python train.py --num_attention_heads=4 --hidden_act="tanh_gelu" --lr_head=0.0081 --decay_fraction=0.643 --max_seq_len=512 --dataset="wikipedia_en"
MLP neurons of a small language model. Each row is named by its layer, matrix (down: output weights) and neuron, and shows model dimensions 250-313. Each number is 50 + 10 x the weight over its row's rms, rounded and kept within 0 to 99.
A block is one neuron, or neurons of one layer that tend to fire together. Before each block is what it responds to, as a language model described it from the Wikipedia text at the highest values.

Responds to: Final word piece of a person's surname in name lists, tables and credits, e.g. Flans-burgh, Cronen-berg, Kim-brough, right before a pipe or comma.
L4.down482:40 50 58 43 58 48 36 47 48 46 57 63 59 43 46 44 62 55 45 49 44 51 60 50 41 47 47 50 48 40 55 58 62 53 56 37 42 45 40 47 44 61 47 47 53 35 24 50 36 73 37 40 40 44 63 47 53 38 61 38 52 40 53 60
L4.down668:59 50 43 65 48 38 42 59 53 29 55 59 55 66 47 41 23 60 64 67 64 47 36 46 63 42 46 48 44 51 50 37 60 50 35 62 48 49 58 59 58 32 52 52 62 38 68 55 70 42 51 49 49 58 61 57 42 56 42 62 40 55 51 49
L4.down1558:34 54 64 39 70 42 31 36 58 40 53 57 51 40 44 47 52 51 37 51 45 47 57 50 38 49 52 52 57 50 46 56 49 58 62 54 44 54 47 39 40 70 56 40 73 55 47 61 42 52 39 46 54 56 54 43 63 39 44 54 61 31 49 59
L4.down1673:41 58 69 47 58 46 35 61 46 60 39 53 45 47 31 40 52 57 25 52 44 59 45 54 25 48 49 47 64 35 61 45 56 65 56 59 50 58 44 28 56 68 53 35 64 52 37 48 54 38 41 44 34 48 60 58 58 56 51 53 55 38 61 40

Responds to: The first token of a new row in pipe-delimited tables or lists, usually a rank or track number (3, 4, 9), sometimes a header like Rank.
L4.down435:56 52 36 60 48 57 52 56 65 49 62 48 38 66 57 41 27 70 56 76 59 52 36 42 36 83 39 58 36 50 38 51 62 49 42 47 41 39 59 22 38 56 59 47 48 44 42 69 75 48 45 60 51 69 38 39 41 45 55 31 62 46 60 32
L4.down758:49 51 46 37 63 36 43 41 52 56 44 51 48 60 75 56 51 59 55 51 47 55 50 58 49 36 28 38 54 66 20 41 44 45 41 43 55 53 55 45 57 49 45 20 59 29 63 51 42 48 30 36 47 52 56 54 70 44 48 56 46 63 44 61
L4.down1013:42 66 45 47 63 48 44 31 74 39 57 48 31 61 42 62 51 68 57 50 56 52 62 56 45 51 57 75 64 56 50 46 63 55 59 54 62 52 48 41 36 39 36 45 40 44 61 48 35 57 55 30 37 60 47 46 50 61 43 42 44 43 54 45
L4.down2018:44 58 47 53 51 55 58 53 66 59 55 48 50 53 53 53 53 53 43 63 51 47 35 51 45 66 48 44 45 20 41 45 37 59 66 50 55 68 63 37 43 58 40 52 52 35 67 43 49 38 57 48 46 48 54 54 27 60 47 59 46 50 56 64

Responds to: Fires on surnames after a first or middle name, such as Ginsburg and Cunningham, and on a year's century digits after "in" or a month (19, 17).
L2.down143:42 47 60 39 34 50 46 40 52 37 53 38 49 50 40 56 70 56 43 44 47 47 60 49 51 43 55 62 51 32 55 47 53 54 54 57 62 44 54 58 50 53 51 46 42 62 58 26 56 61 47 76 53 38 65 43 48 49 46 46 51 38 53 51
L2.down858:67 50 52 40 45 53 42 48 58 47 29 46 51 50 43 63 37 45 62 64 33 49 49 56 54 54 40 67 34 64 36 53 47 49 53 48 46 49 47 52 48 57 33 41 41 50 54 51 56 42 42 57 61 27 47 44 38 56 42 54 48 42 50 43
L2.down902:41 50 62 14 40 61 48 56 58 43 33 48 53 67 32 43 63 37 49 50 32 49 57 47 62 51 48 40 49 41 47 38 54 64 36 58 34 50 26 51 59 54 47 42 51 52 44 63 57 49 49 51 60 43 48 46 55 39 57 54 58 45 46 46
L2.down905:44 48 57 45 57 58 66 33 68 38 54 44 42 50 48 40 42 46 41 66 58 42 39 42 30 46 43 64 39 52 48 46 48 60 67 61 35 49 58 55 15 52 62 54 54 36 47 42 53 48 42 56 45 57 29 54 37 48 46 58 51 36 37 48
L2.down1004:64 53 63 51 66 49 70 44 51 63 55 38 42 55 34 41 49 64 59 42 67 53 31 37 39 48 20 52 52 49 39 56 64 55 53 45 68 37 52 39 48 47 63 45 41 62 59 60 53 47 66 57 67 52 39 48 56 38 72 62 64 47 57 63
L2.down1095:57 58 44 44 56 32 35 53 62 62 52 69 26 53 48 50 53 71 37 37 60 61 51 40 40 53 61 38 56 52 62 41 45 52 31 56 49 42 44 58 52 58 63 57 54 36 36 73 45 51 63 41 47 61 51 46 54 60 47 56 56 57 47 68
L2.down1216:60 64 48 53 45 48 81 40 61 61 50 65 56 52 24 44 48 34 42 46 54 55 40 53 45 68 58 27 44 38 37 50 56 49 44 34 47 58 48 68 24 46 48 49 60 55 54 54 60 58 37 54 53 56 44 41 41 48 49 48 62 44 38 27
L2.down1236:46 60 62 76 50 52 56 35 52 52 67 41 55 51 60 59 47 57 45 31 61 60 38 80 49 46 46 52 61 54 62 47 50 31 44 65 52 50 47 57 53 63 56 46 41 54 48 54 49 53 47 60 43 33 49 45 46 49 59 54 60 41 71 39
L2.down1246:45 57 51 61 35 55 45 39 41 61 26 55 62 53 41 27 43 50 41 72 62 39 48 51 53 66 54 37 49 44 67 63 35 42 27 46 55 46 44 52 48 60 55 50 59 51 50 44 38 49 54 39 37 47 32 61 43 44 50 54 54 58 52 41
L2.down1316:73 58 48 51 47 56 59 49 56 51 49 65 30 41 39 54 38 56 38 48 46 60 41 54 58 53 48 48 41 62 56 71 46 31 32 48 61 55 47 60 59 59 35 48 59 53 60 41 52 63 61 51 49 58 48 34 44 49 65 62 43 58 56 56
L2.down1353:37 51 57 34 48 50 63 53 42 61 68 64 38 37 38 56 73 57 56 41 44 49 67 58 43 77 49 54 54 46 39 64 48 55 32 64 65 49 46 47 62 44 55 51 41 52 50 35 68 46 54 58 48 50 34 65 54 50 36 51 52 49 57 45
L2.down1552:56 53 61 45 57 35 48 53 56 58 43 44 23 53 51 56 57 56 64 58 51 49 50 48 50 47 32 45 54 56 69 52 45 57 23 56 49 57 55 45 42 62 46 51 61 56 41 58 45 39 57 51 55 51 53 57 50 39 52 55 68 52 53 52
L2.down1577:59 45 74 41 57 42 57 41 58 42 57 52 41 34 26 49 59 57 27 51 50 42 49 54 46 55 51 53 37 46 57 59 59 60 41 72 44 53 44 54 28 66 38 41 55 58 46 37 57 47 55 49 68 37 35 47 47 51 60 45 51 56 43 37
L2.down1770:55 43 58 50 59 51 48 53 52 46 44 43 40 41 40 47 45 56 52 56 68 58 32 59 56 50 29 59 46 55 59 54 39 43 39 36 51 36 62 50 41 54 48 54 47 45 50 35 48 50 68 45 51 57 41 59 53 45 41 55 46 50 46 47
L2.down1775:62 58 48 54 45 55 52 66 41 46 46 56 40 35 50 52 58 45 53 55 55 61 46 63 40 42 22 44 52 80 56 48 29 42 49 59 47 44 39 41 60 61 39 38 58 56 69 50 53 33 54 29 51 61 56 54 32 58 51 44 45 55 59 51
L2.down1980:61 56 52 39 45 58 46 55 58 41 54 58 49 41 30 36 68 33 43 42 38 25 52 35 40 75 55 46 52 53 60 54 31 55 48 58 53 52 41 51 41 45 57 53 36 63 54 63 46 56 47 59 43 60 53 36 63 35 48 50 56 47 41 61

Responds to: The first cell of a pipe-delimited table row or list block in Wikipedia tables, such as the token after a leading |: blank cells, "−", "$", "Club", "Win".
L2.down512:41 42 59 54 49 58 59 35 60 38 65 69 40 39 48 34 51 51 39 41 61 51 53 49 40 44 49 62 47 53 54 45 48 41 52 46 61 32 57 55 49 62 52 71 52 29 50 73 48 42 60 44 47 51 51 57 43 57 69 36 45 44 46 53
L2.down608:63 55 66 54 46 46 54 57 48 53 49 49 34 44 47 28 45 57 44 42 63 56 52 50 60 62 41 50 42 59 58 26 45 70 37 39 42 57 38 60 34 50 52 63 37 42 61 62 35 45 56 54 23 56 61 61 51 37 62 55 46 45 49 58
L2.down612:52 38 47 59 58 60 40 48 65 32 54 61 55 54 55 65 70 53 44 47 62 64 43 50 58 43 53 49 48 46 46 45 49 60 30 36 44 45 58 40 71 67 51 75 59 50 54 64 55 68 40 68 48 37 61 50 60 51 62 73 37 58 38 55
L2.down757:44 48 53 43 59 60 58 57 66 40 43 40 47 49 61 60 60 46 51 44 60 54 62 59 33 23 51 55 62 54 55 66 61 58 51 55 41 60 60 37 56 52 39 45 53 36 37 48 28 53 41 43 35 37 54 57 31 61 60 38 47 47 56 58
L2.down805:68 47 57 52 60 54 59 48 72 39 43 64 49 65 55 40 46 33 51 58 60 45 44 43 55 51 48 40 37 59 39 61 58 53 47 44 39 59 49 62 44 44 57 37 54 50 61 54 35 50 40 60 71 43 49 54 62 64 57 40 46 74 71 61
L2.down835:48 24 40 51 37 37 68 47 70 25 49 73 45 61 61 45 28 46 35 69 63 39 57 62 49 46 47 66 50 53 45 49 51 29 54 58 39 58 50 49 47 53 62 47 70 46 57 52 61 52 51 46 63 62 57 51 44 43 58 25 46 52 44 32
L2.down939:57 36 57 58 64 47 46 49 52 55 50 58 48 45 55 43 54 53 54 37 61 72 53 58 57 53 48 53 49 45 50 44 65 51 49 51 51 47 52 75 60 67 52 41 60 40 55 54 55 53 45 62 41 63 63 61 54 51 55 56 51 71 56 36
L2.down1003:59 64 56 48 44 51 52 53 47 51 37 49 40 57 50 22 53 46 60 60 41 43 47 44 40 65 50 48 46 40 54 52 29 38 46 46 74 53 37 54 46 37 55 47 46 52 46 63 45 60 57 21 60 52 58 42 54 39 46 39 66 53 56 49
L2.down1066:44 42 47 54 52 58 32 43 63 39 42 43 45 54 69 65 48 49 47 72 49 57 45 46 33 36 56 48 52 62 37 41 49 46 49 45 44 55 48 46 42 50 61 48 41 51 68 71 52 53 61 39 34 43 34 55 45 52 24 52 40 64 45 33
L2.down1117:73 39 47 57 42 46 64 49 38 48 33 65 61 46 58 57 67 53 56 46 64 46 37 55 54 66 44 43 30 58 22 42 48 65 56 43 33 58 38 53 58 44 39 36 53 40 45 74 38 48 57 43 38 42 45 71 47 37 68 62 37 51 43 43
L2.down1158:56 41 58 51 56 47 63 44 66 41 42 34 44 61 54 62 47 50 33 54 57 52 61 63 41 47 50 62 44 55 55 43 39 44 40 48 39 43 51 34 36 45 36 53 71 56 49 38 47 42 44 39 52 48 46 51 32 37 52 28 55 33 42 42
L2.down1193:41 48 52 46 52 68 53 45 43 39 62 39 51 56 45 66 48 53 67 39 61 45 55 40 49 47 53 57 56 50 46 57 50 53 59 63 40 37 70 62 52 50 42 46 66 56 36 62 66 50 31 35 50 40 55 45 47 40 51 69 62 45 41 50
L2.down1280:58 32 58 51 39 55 64 62 60 41 44 45 43 62 57 54 57 37 47 44 51 48 50 52 56 43 39 50 40 55 59 34 53 44 40 45 54 65 51 54 58 51 46 46 42 55 67 36 39 47 43 57 46 54 76 40 52 62 69 54 53 36 54 43
L2.down1587:42 51 55 54 31 48 56 49 43 54 54 53 54 52 36 54 45 70 48 62 48 49 47 49 46 45 63 47 54 40 56 60 56 43 46 57 50 46 48 29 53 56 36 38 61 32 35 53 52 29 34 29 51 54 53 32 47 39 58 54 38 60 37 49
L2.down1693:35 41 67 33 53 50 54 57 47 60 64 51 61 48 53 41 53 54 46 39 47 41 43 45 58 61 28 53 49 54 31 59 51 52 60 52 64 58 57 71 26 54 43 50 50 47 60 49 29 66 57 28 36 66 46 55 58 47 58 55 48 41 62 42
L2.down1925:41 35 39 61 41 57 54 43 40 52 46 57 57 53 39 52 77 60 59 36 37 45 50 55 50 43 50 36 58 45 63 54 40 40 37 63 53 52 56 61 51 55 42 41 34 40 56 62 53 49 45 52 63 67 57 72 47 64 64 37 49 37 62 42

Responds to: Generic abstract head nouns right after the, a or an, usually followed by of or that, such as way, place, fact, number, year, following.
L2.down79:47 58 36 38 43 44 57 56 54 53 38 46 52 51 46 54 61 62 58 54 42 51 60 46 43 39 63 64 45 47 61 54 39 57 41 43 24 68 57 52 49 41 32 47 51 47 53 36 49 51 39 41 46 50 61 57 58 54 53 44 43 57 66 44
L2.down518:52 47 52 51 40 45 43 55 48 41 49 78 80 34 44 46 32 43 51 54 62 37 47 50 48 66 50 64 43 51 44 52 51 64 67 34 39 49 47 31 41 31 56 39 50 56 48 44 34 39 43 64 65 25 43 46 50 44 48 54 30 37 46 39
L2.down590:64 38 49 39 53 62 48 39 39 52 61 51 43 45 26 46 45 50 47 71 61 35 68 59 39 61 52 49 45 34 51 65 67 49 56 47 50 35 47 63 64 60 45 47 46 67 57 60 42 39 59 43 51 51 59 41 42 46 44 40 46 33 56 66
L2.down666:41 41 48 46 51 31 54 49 62 45 52 46 46 58 57 70 64 47 52 62 50 49 65 48 44 22 51 51 46 44 61 38 39 52 43 41 61 47 52 46 50 47 49 50 38 39 49 39 55 50 42 67 48 57 49 60 54 56 45 42 43 43 46 56
L2.down755:48 51 67 49 57 70 65 38 47 44 54 61 50 60 44 45 58 43 53 73 44 66 57 61 52 53 59 40 25 47 54 50 46 51 58 37 45 48 38 54 55 45 43 30 60 35 47 55 43 62 55 46 38 64 59 34 43 51 42 65 44 40 62 46
L2.down866:54 56 52 58 44 37 44 46 54 56 50 41 47 46 41 40 49 58 51 42 39 47 68 58 56 68 37 59 45 30 41 41 43 43 35 59 49 51 45 69 42 47 51 54 54 46 58 45 44 53 48 52 47 45 44 61 55 35 64 58 55 60 63 44
L2.down925:44 68 44 39 38 38 46 45 51 45 54 33 65 57 60 66 51 50 41 55 56 41 67 58 60 44 40 54 61 46 56 47 60 32 55 37 45 41 54 49 63 57 51 41 59 35 34 50 39 59 40 49 71 42 46 43 50 52 61 35 51 57 56 55
L2.down1131:36 53 43 34 56 25 24 57 65 25 43 44 53 43 56 59 67 48 50 55 44 36 40 42 46 37 52 73 55 71 54 33 43 55 41 43 44 49 66 43 46 32 54 45 64 52 46 67 50 52 36 55 45 57 44 61 51 49 49 49 52 51 48 57
L2.down1138:56 69 48 68 35 48 51 43 43 44 72 49 66 48 66 44 48 49 39 51 49 49 61 69 48 46 58 59 58 30 49 39 52 53 57 55 36 46 36 50 66 52 35 38 49 64 66 36 58 69 52 51 44 64 49 43 51 47 53 40 50 40 53 65
L2.down1229:43 39 28 46 58 20 40 66 52 50 45 51 49 41 43 52 60 49 29 65 57 57 36 27 38 40 58 71 46 56 54 53 54 54 57 45 29 63 56 57 59 43 43 51 58 52 55 47 53 54 51 48 58 70 26 65 67 52 58 49 40 58 49 54
L2.down1436:52 56 45 52 45 33 45 57 26 21 44 60 67 56 46 41 45 43 53 38 56 53 62 57 46 45 54 54 61 58 51 57 37 41 60 50 44 41 59 62 46 45 53 54 51 51 31 55 69 67 40 52 44 50 52 55 68 48 43 32 40 31 56 45
L2.down1565:54 55 52 58 51 37 37 31 71 45 57 52 52 21 43 47 60 49 54 64 47 55 65 62 48 61 63 45 42 63 24 31 56 63 40 53 49 42 44 62 56 58 33 39 46 44 38 51 50 41 42 56 45 48 58 49 48 53 42 71 50 41 53 53
L2.down1818:59 68 38 53 50 51 50 47 60 36 52 42 75 50 42 36 53 30 41 70 53 49 47 50 38 67 57 57 51 31 44 48 32 67 42 42 34 43 48 43 60 47 55 46 53 51 36 43 53 66 63 45 66 52 45 50 44 38 37 56 65 33 48 64
L2.down1850:57 74 50 52 53 47 35 38 51 45 51 52 51 38 63 41 48 47 50 57 50 58 57 67 61 62 52 43 40 55 44 53 33 52 53 59 58 43 46 42 52 44 51 63 38 49 49 56 50 57 52 59 52 29 55 57 37 43 56 64 57 51 58 66
L2.down1985:39 43 61 52 56 66 51 54 51 58 47 48 67 33 51 42 45 29 45 53 54 36 38 28 50 54 50 72 72 35 47 52 55 46 61 43 61 58 52 43 52 50 39 50 28 47 48 44 51 59 68 40 42 50 52 49 52 57 57 52 53 42 54 46
L2.down2024:38 45 49 50 47 48 41 48 47 48 50 29 39 53 67 56 59 50 48 45 37 36 60 52 47 23 60 51 49 32 53 55 61 33 37 56 42 74 52 56 62 54 53 45 50 52 39 38 53 52 66 55 42 43 38 64 54 56 50 51 48 42 48 47

Responds to: Adjectives, often evaluative, right after a, an, the or most and before a noun, such as impressive, most influential, a formal.
L4.down243:53 47 45 61 49 48 36 58 43 44 50 40 47 40 41 63 40 49 51 44 55 36 43 44 47 57 72 46 38 35 63 44 39 62 42 50 45 50 61 55 30 66 40 44 56 45 47 50 54 55 55 43 46 60 45 46 49 50 48 50 69 43 63 43
L4.down513:35 38 55 37 36 31 23 55 59 38 37 61 64 58 48 43 53 65 60 49 47 50 47 54 48 66 53 51 50 54 57 67 47 49 49 65 44 47 47 46 38 58 66 51 30 38 52 53 45 64 51 45 43 54 45 34 35 41 47 34 29 41 46 30
L4.down663:53 65 47 45 43 42 42 38 30 43 38 53 51 46 50 60 32 58 50 50 51 57 62 30 39 72 60 63 48 36 63 44 55 53 45 54 61 50 47 43 61 42 37 49 53 54 61 44 50 73 51 41 52 54 50 53 48 32 45 44 61 43 58 78
L4.down688:45 46 59 31 69 41 48 50 52 46 46 45 48 58 38 64 51 71 55 50 64 32 50 55 60 40 36 47 41 56 36 46 45 44 34 52 47 38 44 49 53 40 55 35 36 30 38 51 71 51 72 50 51 42 59 56 46 43 31 44 55 37 56 42

Responds to: Nouns and adjectives after an article that need a following preposition, mostly of, such as result, number, spite, proud.
L10.down1376:53 71 27 71 38 49 53 55 32 62 39 54 56 39 40 59 58 52 52 37 57 59 52 53 80 75 53 67 48 46 45 46 65 46 54 38 50 38 50 46 55 25 56 59 51 45 52 41 70 45 57 44 34 52 45 43 49 51 52 57 45 42 41 37

Responds to: First token of a proper name or work title, often "The" at a table cell start after "|", as in The Forum and The Beguiled; weaker on other name-initial pieces and function words.
L10.down738:63 56 36 62 51 30 42 48 51 46 66 57 60 35 58 50 49 40 71 57 50 55 58 57 46 51 59 36 36 51 46 48 45 66 57 37 51 38 45 47 34 60 56 47 47 52 52 49 54 56 63 51 46 53 43 51 58 59 53 47 57 51 54 62